Weights of a small GPT-style language model, trained from scratch on English Wikipedia.
Size: 15 layers, width 640, 5 heads of 128 (1 for keys and values), MLP 1728 SwiGLU, 129M parameters.
Architecture: RMSNorm before each block, rotary positions.
Training: a variant of Adam for these matrices, 5903 steps.
MLP neurons of a small language model. Each row is named by its layer, matrix (down: output weights) and neuron, and shows model dimensions 48-111. Each number is 50 + 10 x the weight over its row's rms, rounded and kept within 0 to 99. A neuron's up and down rows have the sign that makes its largest values positive.
A block is one neuron, or neurons of one layer that tend to fire together. After each block is what it responds to, as a language model described it from the Wikipedia text at the highest values.

L9.down1294:47 38 54 53 54 44 54 47 55 52 44 40 57 44 47 41 59 44 61 50 62 73 43 22 37 82 37 23 46 37 61 48 40 42 69 65 62 65 68 41 48 56 56 60 60 58 51 40 63 56 61 38 65 47 65 37 57 53 43 28 52 64 31 58
Responds to: Start of line-initial names. Second or later word piece of a proper name opening a line or entry, often just after a title or heading, e.g. Camer-on, San-ter-i, Bon-shaw.

L9.down299:58 65 62 63 39 42 41 58 61 55 54 59 51 48 48 49 50 45 47 60 64 54 54 49 62 68 51 43 53 59 52 48 45 41 51 44 48 60 59 41 42 52 59 61 46 37 41 45 52 40 39 58 44 49 52 45 51 41 59 48 40 52 42 55
Responds to: Clause-opening prepositions. Prepositions such as in, on, at, during that open a new clause or sentence, often after "and" or a sentence break, introducing a date or setting, e.g. "and in 1872", "On 9 May 2016".

L7.down328:60 40 60 60 42 67 47 60 44 33 54 51 64 40 40 54 47 38 51 43 59 51 44 44 47 62 55 52 59 47 67 56 51 60 48 59 62 39 59 44 64 46 31 37 54 35 53 30 42 51 37 64 59 61 48 43 59 49 56 29 57 35 25 59
L7.down459:29 46 44 57 42 54 43 52 42 59 36 48 36 52 41 41 55 57 53 66 44 57 68 48 60 43 43 56 52 59 43 47 56 43 48 58 46 41 52 38 63 49 54 61 47 40 41 61 32 70 70 58 49 54 53 59 53 41 58 39 53 38 73 50
L7.down463:64 23 53 66 40 38 49 56 53 62 67 46 66 41 59 47 44 62 49 60 61 44 54 53 40 51 50 42 50 68 54 56 47 47 39 49 49 51 68 59 49 46 35 50 50 57 61 49 37 48 34 56 25 59 63 31 67 55 55 59 47 59 58 39
L7.down831:39 30 48 51 55 38 50 50 62 53 69 55 42 61 46 32 45 52 53 60 56 59 49 60 50 41 65 53 55 35 56 43 65 45 69 54 60 47 54 63 47 43 62 51 49 44 40 52 51 53 34 56 61 65 55 59 54 31 73 55 54 58 50 48
L7.down858:46 36 74 61 70 47 48 50 62 43 64 52 57 60 59 36 52 58 59 53 67 54 37 45 47 50 39 37 45 43 48 47 46 38 48 69 47 35 58 51 49 39 41 39 45 32 30 50 52 56 51 58 52 37 74 51 66 49 74 57 62 42 58 52
L7.down1046:47 62 69 73 43 49 48 58 65 66 43 47 67 50 51 51 60 45 44 57 58 53 39 45 56 60 74 64 54 38 55 62 49 53 51 78 59 40 48 69 63 42 63 50 31 40 48 58 67 49 49 46 44 49 60 55 47 53 37 70 54 75 62 70
L7.down1202:45 52 52 48 49 53 53 57 58 49 44 59 58 48 44 47 40 26 62 54 50 58 33 70 53 57 73 62 63 55 63 56 36 63 44 47 56 46 66 35 52 53 30 36 58 54 26 39 53 66 53 59 51 58 57 34 27 44 42 33 57 67 46 56
L7.down1457:49 47 40 28 45 37 43 52 59 44 52 49 53 59 49 52 57 48 26 53 63 49 45 63 46 82 45 39 43 42 52 53 36 51 43 40 39 42 68 43 56 35 44 47 51 64 33 31 39 57 52 65 48 51 52 40 69 44 44 42 41 46 53 43
Responds to: Mid-word name fragments. Short word-piece tokens inside proper names or uncommon words, often at sentence or title start, e.g. Ell-er-by, Gwath-m-ey, Pil-ch-uck.

L7.down65:44 53 40 53 52 44 49 57 54 50 66 59 42 49 53 53 52 62 40 46 53 44 46 58 45 28 63 57 62 52 57 51 57 57 49 44 55 71 70 46 51 41 67 48 60 46 48 43 51 42 52 43 23 46 44 46 46 51 63 36 46 52 45 59
L7.down199:50 44 48 65 54 51 67 62 31 52 48 49 53 38 32 45 36 45 65 46 44 61 63 45 56 59 47 43 74 44 63 29 37 51 57 50 45 41 53 52 62 41 58 58 37 49 53 28 45 37 52 44 42 37 42 44 57 56 37 69 53 54 52 22
L7.down319:64 55 61 47 39 52 38 40 25 43 49 42 66 50 56 50 60 44 32 35 19 67 36 43 52 35 50 43 43 48 54 44 36 51 43 49 62 55 43 63 57 58 66 55 47 59 55 63 38 53 54 44 55 62 40 46 57 71 71 38 55 58 50 28
L7.down515:41 36 47 49 38 47 55 39 45 42 52 40 56 47 47 60 36 48 34 65 56 77 57 42 27 67 61 33 51 45 48 58 40 37 62 62 51 57 60 66 39 41 39 39 61 43 52 46 34 49 53 66 51 41 70 51 35 59 46 57 58 41 61 47
L7.down957:47 62 53 55 58 73 52 59 44 38 49 65 48 33 41 66 49 53 47 44 50 46 57 49 59 68 43 35 70 48 40 52 54 55 49 47 31 53 43 55 48 42 37 49 43 54 37 48 53 57 49 52 54 57 53 62 38 47 50 53 39 62 43 50
L7.down1013:55 37 57 34 45 56 48 46 26 61 45 50 62 39 43 43 50 42 63 39 40 52 68 50 61 61 39 55 47 56 48 39 40 56 49 53 45 36 33 55 42 59 48 55 54 84 58 53 33 46 49 49 37 63 55 67 62 66 42 71 61 61 56 38
L7.down1347:50 51 54 61 47 59 59 43 45 55 54 53 42 45 46 52 43 41 49 38 51 46 48 44 77 68 43 49 54 56 53 38 38 57 59 62 62 55 56 52 34 65 51 43 58 60 49 44 34 40 54 34 42 50 42 79 68 49 42 53 51 52 48 58
L7.down1482:35 43 43 56 44 50 51 49 54 56 50 39 50 57 52 47 78 60 41 71 41 49 58 55 54 61 49 47 46 63 53 42 42 46 61 48 61 53 43 63 48 32 75 60 70 44 55 41 53 40 58 52 35 61 44 32 53 59 60 37 73 56 40 38
Responds to: Preposition inside proper names. Linking words inside multi-word proper names, mostly of, for, or de after a head noun: Battle of, Centre for, Plaza de.

L2.down22:50 48 35 44 40 59 54 45 58 56 53 36 37 49 30 58 61 40 53 48 33 46 52 60 48 45 54 33 53 49 49 48 30 55 51 42 20 40 61 64 47 49 39 53 52 58 60 52 46 51 63 55 70 38 47 59 57 47 64 59 41 42 67 30
L2.down36:49 63 45 76 37 51 67 44 59 63 45 59 58 34 59 37 47 42 60 36 50 49 47 39 56 48 37 47 27 88 52 66 29 61 58 50 32 45 50 45 50 49 35 42 34 52 46 38 46 48 34 65 59 57 45 45 65 35 42 55 33 68 53 47
L2.down104:41 51 53 43 56 62 64 43 26 53 67 55 63 50 59 49 45 43 49 43 46 69 50 59 45 51 50 41 58 50 63 25 47 62 44 49 55 41 43 34 56 44 47 39 49 58 21 48 42 51 32 45 49 54 31 60 62 44 44 46 55 61 37 52
L2.down311:50 39 40 69 59 49 56 49 49 52 63 43 53 52 51 43 50 54 38 30 54 49 58 49 35 57 63 53 52 51 59 28 50 43 57 60 49 59 50 54 48 48 51 51 72 67 41 43 63 45 43 57 57 54 65 39 42 52 53 37 50 47 40 43
L2.down374:30 49 48 45 44 49 42 53 47 39 46 44 42 45 42 37 39 47 49 40 39 54 56 68 52 36 45 52 57 56 51 58 40 55 31 53 44 44 42 43 50 36 40 49 58 66 36 56 44 56 57 51 46 57 63 42 56 64 55 49 38 60 40 49
L2.down1028:52 38 57 51 42 71 69 52 37 62 48 50 46 44 37 31 60 36 57 56 43 86 28 48 54 67 26 36 58 49 55 72 50 58 49 38 53 33 44 63 45 56 47 56 47 43 72 32 44 52 63 32 33 63 42 43 48 42 53 47 62 36 47 42
L2.down1188:52 45 56 64 46 43 50 59 37 45 52 45 37 42 37 50 31 52 41 45 61 58 52 57 47 43 35 49 33 57 79 29 52 68 44 50 55 38 45 50 61 35 51 47 49 48 42 25 43 60 53 34 49 33 35 45 64 50 55 88 54 55 53 43
L2.down1271:54 48 57 54 51 50 49 43 66 63 39 64 32 61 45 41 36 48 55 48 49 32 51 38 35 47 61 37 53 58 66 52 41 43 53 55 54 57 57 37 47 34 39 62 42 62 46 50 50 51 43 60 45 50 56 62 68 58 59 40 67 51 59 47
Responds to: Multiword name pieces. Pieces of multi-part names and compounds: league terms (La Liga, Liga IV, Division 3), Spanish/Portuguese name parts (Las, San Diego, Albavisión), and hyphenated prefixes (anti-, self-, high-).

L2.down140:45 53 53 52 64 60 59 49 57 40 53 36 59 60 52 51 46 36 37 35 56 57 52 54 35 58 35 49 62 45 38 65 41 64 57 63 44 56 69 77 51 52 47 53 42 60 57 37 54 46 44 56 66 59 51 40 53 39 45 73 59 50 48 59
L2.down214:49 41 56 51 53 39 44 56 39 59 39 49 49 44 45 54 52 52 55 47 44 37 43 62 47 61 48 24 51 57 71 38 51 32 43 44 58 46 40 51 62 52 33 44 65 29 51 34 41 42 55 48 45 61 49 34 46 43 53 69 63 63 58 66
L2.down600:45 49 18 40 51 72 51 53 57 47 51 66 47 49 31 63 41 67 75 52 74 45 38 70 46 48 51 37 27 49 44 51 58 52 49 59 45 57 65 37 59 43 53 50 51 52 53 41 53 50 37 50 42 67 45 66 37 24 62 53 62 44 46 58
L2.down738:42 39 40 35 54 63 56 42 52 37 62 68 39 29 66 53 49 48 57 50 58 45 45 43 53 39 67 36 50 52 56 57 62 47 57 55 46 55 42 53 66 57 44 46 44 39 42 31 47 58 59 42 50 63 49 57 54 44 59 31 59 64 54 64
L2.down1038:50 31 48 44 55 58 21 55 42 48 49 71 46 26 58 61 50 54 64 46 69 36 51 41 60 77 72 44 55 49 56 18 55 45 56 53 43 51 34 52 64 40 37 42 45 31 40 31 36 51 55 40 41 62 42 67 55 34 61 41 57 63 61 69
L2.down1044:37 45 53 56 52 57 20 57 39 45 51 66 48 39 58 71 56 43 59 50 62 45 30 52 67 66 68 40 46 50 43 53 59 39 62 47 37 44 49 70 62 38 38 54 42 28 39 53 35 39 66 47 46 62 55 62 50 45 51 49 66 55 53 68
L2.down1327:41 40 67 50 37 77 36 72 49 47 57 43 52 45 34 65 47 53 58 42 46 41 45 42 55 54 59 59 51 68 33 36 50 40 38 64 55 40 39 50 62 47 49 58 53 43 41 47 54 43 57 64 31 48 67 48 64 42 59 64 60 35 56 55
L2.down1640:43 45 47 56 48 62 33 49 56 44 50 53 36 45 57 65 44 50 59 44 67 51 41 45 58 54 62 62 56 34 56 32 46 45 52 39 54 57 46 57 43 50 60 46 49 45 50 38 43 47 40 70 44 63 46 63 48 42 57 29 61 48 64 74
Responds to: Line-start list/table markers. Dash bullets and pipe characters opening a new line in infobox fields, lists and tables, e.g. "- Spouse:", "- Release dates:", "| 1."; more weakly numbers in table cells.

L9.down394:44 50 52 55 37 41 51 47 46 51 56 56 62 37 44 35 49 47 70 34 55 49 44 31 36 75 54 50 50 54 39 57 53 50 64 65 29 49 51 54 57 61 52 44 50 75 36 53 38 41 57 34 62 64 49 64 60 55 56 59 64 42 48 38
Responds to: Coordinating and in lists. The word and (or a list comma or table bar) that joins the last item of a noun list or pair, e.g. offices and embassies, premier and, goals.

L9.down1179:48 65 54 51 56 43 57 63 37 47 55 50 46 38 49 60 46 62 40 52 61 70 52 57 63 64 35 64 31 76 46 59 54 60 52 50 57 45 57 69 54 60 42 36 60 60 42 35 51 51 55 61 38 56 65 37 49 48 49 33 69 46 41 41
Responds to: Line break after section ends. Newline tokens ending a Wikipedia section heading (=== Stage 2 ===, ==Final==), a paragraph's final sentence, or a table row.

L7.down340:64 52 47 49 69 54 69 39 51 39 44 43 60 47 37 63 45 54 48 64 52 56 76 41 47 20 54 55 56 41 49 50 37 55 56 51 50 64 48 38 55 62 63 66 46 58 47 47 57 57 51 50 47 51 46 25 53 46 49 50 34 64 64 52
L7.down713:27 61 42 31 59 56 44 38 48 54 60 34 38 28 41 50 50 59 40 66 50 48 58 49 56 45 37 38 55 57 52 42 50 55 47 67 40 39 49 40 45 47 58 42 44 53 45 52 50 55 52 49 44 44 32 41 52 40 43 57 48 55 66 55
L7.down778:46 51 59 66 54 54 52 28 50 58 59 56 53 64 44 29 49 49 68 54 27 48 50 58 35 55 34 36 53 66 48 44 45 39 62 48 40 52 47 54 57 50 38 38 33 40 61 50 43 50 51 27 52 58 45 64 57 48 61 49 62 47 66 54
L7.down864:56 58 41 62 59 53 53 48 50 65 49 50 43 35 39 38 63 58 50 36 55 58 53 44 44 64 61 31 61 32 46 45 62 57 63 47 48 51 45 53 72 49 40 45 36 37 62 54 52 46 48 45 36 53 30 41 58 47 39 41 57 69 68 24
L7.down1126:48 66 48 47 53 44 29 38 55 52 62 72 42 47 46 77 48 53 52 47 42 72 29 57 57 57 54 46 48 33 52 62 42 52 57 73 64 61 39 45 61 35 47 32 48 48 53 50 74 52 52 42 48 50 48 57 50 39 48 47 58 40 53 45
L7.down1143:60 46 56 51 37 72 57 39 43 63 56 64 49 57 54 34 47 34 53 55 60 57 48 76 55 73 43 27 51 42 59 43 59 45 60 50 40 57 51 33 52 39 37 47 44 54 47 45 40 43 57 40 53 53 43 40 41 51 50 58 46 61 44 52
L7.down1317:58 53 60 48 57 62 50 63 49 58 46 54 59 26 55 56 49 43 75 52 46 53 62 46 43 60 53 44 71 53 58 52 58 59 49 71 39 50 43 42 59 57 60 58 69 47 43 51 41 46 39 27 47 48 49 44 39 51 45 54 55 51 48 41
L7.down1463:44 45 78 47 42 57 51 49 51 51 57 54 51 56 32 38 60 39 41 46 51 49 45 55 54 47 45 44 57 50 58 47 55 58 40 52 39 49 21 36 44 57 56 47 45 45 47 31 36 63 47 41 54 48 48 45 37 52 59 53 32 53 68 53
Responds to: Prepositions in event narratives. Prepositions opening place or time phrases (at, on, from, between), strongest in battle, attack and military accounts, e.g. "renewed the advance at", "On 14 January".

L9.down398:47 61 39 55 65 54 50 37 43 67 50 41 34 49 55 53 48 56 37 50 35 60 50 53 46 22 38 37 51 42 56 36 55 38 45 64 51 54 45 47 42 33 49 52 36 36 72 58 53 63 41 49 50 56 51 36 66 44 52 51 41 47 45 45
Responds to: Word-start in foreign titles. First pieces of a split word inside non-English titles or phrases (German, French, Danish, Croatian), e.g. lie, fem, poss, nast; also English verbs and particles after a subject or auxiliary, e.g. to, get, spread.

L7.down277:44 60 54 41 28 32 33 44 43 58 63 65 46 59 49 25 42 45 54 34 37 64 58 40 58 56 51 38 51 59 23 67 33 63 57 61 57 47 49 32 59 63 35 37 49 55 51 62 51 41 44 56 54 49 42 67 39 46 59 43 48 58 71 46
L7.down320:59 53 25 58 54 34 55 49 41 76 52 57 60 50 40 34 59 39 61 32 51 44 57 59 41 75 41 41 44 41 46 50 53 57 56 55 52 44 51 40 59 30 26 53 44 67 53 57 47 54 54 36 53 47 53 42 69 49 50 63 55 49 47 41
L7.down796:39 57 44 65 44 39 47 57 55 46 45 46 35 55 56 46 43 67 48 46 64 53 53 32 44 56 54 37 43 55 48 64 48 51 47 54 52 52 44 50 48 58 52 60 54 49 51 69 45 35 40 61 43 48 60 66 45 60 49 57 77 37 40 54
L7.down825:46 69 48 36 35 41 45 54 41 62 50 46 67 64 53 59 33 52 42 46 48 56 57 47 65 43 39 62 41 63 40 48 53 48 47 51 57 58 43 53 52 39 49 46 48 43 59 44 49 56 36 54 51 51 55 45 50 57 48 41 39 49 64 57
L7.down909:63 26 60 46 49 40 53 62 62 38 59 43 56 71 54 68 36 60 32 62 59 54 60 38 64 46 60 55 44 49 43 47 68 34 38 40 61 50 56 57 48 40 45 33 63 71 48 37 50 51 52 56 49 47 77 39 53 33 33 48 38 49 49 30
L7.down1090:52 68 49 37 46 30 45 54 55 45 58 23 55 38 49 51 51 55 42 65 44 36 64 46 72 51 48 74 51 48 65 37 55 63 43 38 55 36 70 46 36 59 45 50 50 43 38 45 74 48 56 41 46 43 58 44 55 36 62 55 39 47 61 42
L7.down1613:58 46 53 73 42 44 64 52 37 47 54 54 55 40 36 35 29 63 39 42 44 67 57 51 47 59 42 56 44 51 57 53 71 51 68 46 58 40 42 49 44 49 47 34 51 47 36 50 44 39 61 36 30 38 32 61 62 43 53 72 40 52 71 54
L7.down1628:45 45 54 60 61 50 59 56 47 56 49 61 65 53 30 62 44 43 54 51 50 49 52 52 49 40 54 58 55 35 49 50 58 46 50 44 68 58 47 47 63 40 58 48 47 49 49 56 63 65 73 50 52 40 58 47 52 44 62 32 62 43 53 61
Responds to: Post-header newlines; noun-linking that/of. Fires on the newline right after wiki section headings (==Cast==, ===Club===) and on "that"/"of" after nouns, as in "the only thing that" or "most of".

L7.down430:38 46 32 46 42 59 36 59 55 81 49 52 45 67 46 40 65 85 63 47 55 52 48 52 43 37 52 51 51 65 29 49 50 57 58 49 44 72 49 40 60 32 45 54 42 64 52 41 45 56 57 46 47 43 29 43 43 54 56 43 41 50 37 53
L7.down764:61 47 53 46 35 57 58 41 34 59 51 33 72 28 52 48 52 52 52 47 48 51 40 45 43 61 34 52 39 54 42 52 48 49 57 60 53 71 50 48 63 66 45 53 58 49 62 49 51 62 36 30 49 54 41 34 39 56 41 65 55 43 46 22
L7.down791:49 53 28 59 52 58 56 67 43 33 51 41 67 56 40 55 58 46 45 59 48 64 47 28 61 61 39 37 43 50 43 58 49 47 51 64 34 47 55 50 51 53 40 60 44 68 57 38 25 63 50 48 49 53 55 77 53 56 40 62 40 61 40 29
L7.down829:66 49 53 21 52 48 38 49 43 31 50 66 36 40 30 57 60 50 53 53 37 53 51 46 40 61 38 48 52 46 61 51 58 47 62 62 49 50 73 48 63 33 38 55 46 56 31 51 58 58 45 48 47 57 33 37 54 51 35 42 52 59 59 55
L7.down1177:49 66 43 39 53 54 47 50 45 63 59 54 52 39 52 49 53 22 49 56 41 45 39 45 67 54 41 66 62 54 55 39 40 62 50 40 66 78 48 48 45 50 47 52 53 59 45 31 50 51 48 67 63 53 45 69 43 49 44 49 47 60 49 65
L7.down1248:51 51 30 54 60 67 44 61 55 64 47 52 53 41 53 59 45 56 35 56 46 60 51 44 42 84 40 52 53 25 46 72 38 51 49 35 62 63 64 58 58 40 34 53 58 47 51 66 45 59 61 41 46 32 57 50 36 60 62 30 30 66 38 53
L7.down1329:28 36 47 50 55 48 36 39 55 48 38 61 65 40 52 51 63 42 53 47 48 63 63 43 47 63 49 37 42 51 39 57 56 48 44 47 51 58 54 46 52 62 61 36 42 52 38 51 44 51 61 39 37 54 64 32 54 37 29 59 51 34 58 33
L7.down1596:57 48 50 52 61 53 46 34 49 47 43 67 55 33 45 39 57 53 53 57 57 57 55 61 35 62 57 29 18 42 45 60 47 58 56 41 70 52 76 63 37 66 52 41 56 44 24 55 45 50 62 38 44 61 34 56 44 56 47 53 52 35 57 57
Responds to: List continuation connectors. Tokens that introduce the next item in a list: and or & before the final item (C, Fortran, and R), and line-initial bullet dashes in credits or member lists.

L2.down346:50 36 64 69 45 46 41 38 51 45 49 56 55 64 46 50 63 50 57 43 43 41 47 59 36 83 47 34 53 60 72 39 59 45 45 53 45 40 50 53 64 44 55 39 51 57 49 54 60 43 50 44 70 52 33 57 52 49 46 49 45 36 47 45
L2.down950:54 46 43 61 53 60 61 63 45 69 49 67 33 49 46 63 45 48 42 36 56 53 51 59 54 64 56 61 48 55 40 42 48 56 58 48 59 61 44 45 58 53 40 60 47 37 48 39 44 79 56 61 62 56 48 48 61 53 44 45 46 44 41 54
L2.down1183:51 56 48 64 15 42 46 57 46 48 41 44 62 34 57 58 63 52 43 50 66 67 56 48 43 62 57 51 53 47 31 46 50 62 45 50 45 48 28 43 68 45 29 50 59 36 58 41 41 60 50 37 65 50 45 47 45 40 48 43 50 26 38 47
L2.down1464:56 37 59 59 57 69 57 48 62 43 58 29 50 56 49 42 53 38 49 46 46 46 65 66 54 60 39 55 64 46 41 47 54 50 66 37 55 58 68 60 41 66 57 34 57 46 48 45 50 32 61 38 51 41 46 62 48 68 53 52 60 50 63 47
L2.down1510:35 53 43 38 45 57 61 52 48 36 52 36 65 60 46 44 51 48 47 46 34 45 56 40 51 73 47 76 62 66 74 54 43 56 68 55 41 60 69 51 41 64 38 54 40 39 61 58 52 27 28 42 60 65 51 62 44 56 43 52 43 58 57 59
L2.down1537:42 50 54 60 53 50 34 38 55 63 55 51 52 56 47 54 41 64 56 52 62 44 38 54 45 52 47 44 56 53 45 37 48 62 55 53 41 43 56 34 49 59 59 64 21 47 58 48 43 26 40 54 38 46 61 34 49 57 55 66 45 45 45 47
L2.down1648:45 66 40 28 50 44 55 38 36 58 66 41 72 65 54 50 42 44 53 53 53 44 50 57 50 61 43 34 47 56 52 51 42 55 66 47 48 39 46 43 54 58 46 52 41 33 38 50 42 44 61 35 38 50 50 41 51 71 53 43 65 56 60 51
L2.down1677:42 50 55 47 29 66 55 55 48 72 29 56 43 54 64 33 34 43 59 61 49 72 37 53 49 53 48 36 56 61 42 47 48 48 52 65 46 48 57 46 72 46 42 30 58 51 53 52 56 57 77 46 42 47 57 53 58 54 47 51 50 63 56 54
Responds to: Prepositions, headings, ordinals. Mostly the preposition at (at the end, served at the Battle), plus == section-heading markers and ordinals such as 3rd, Second.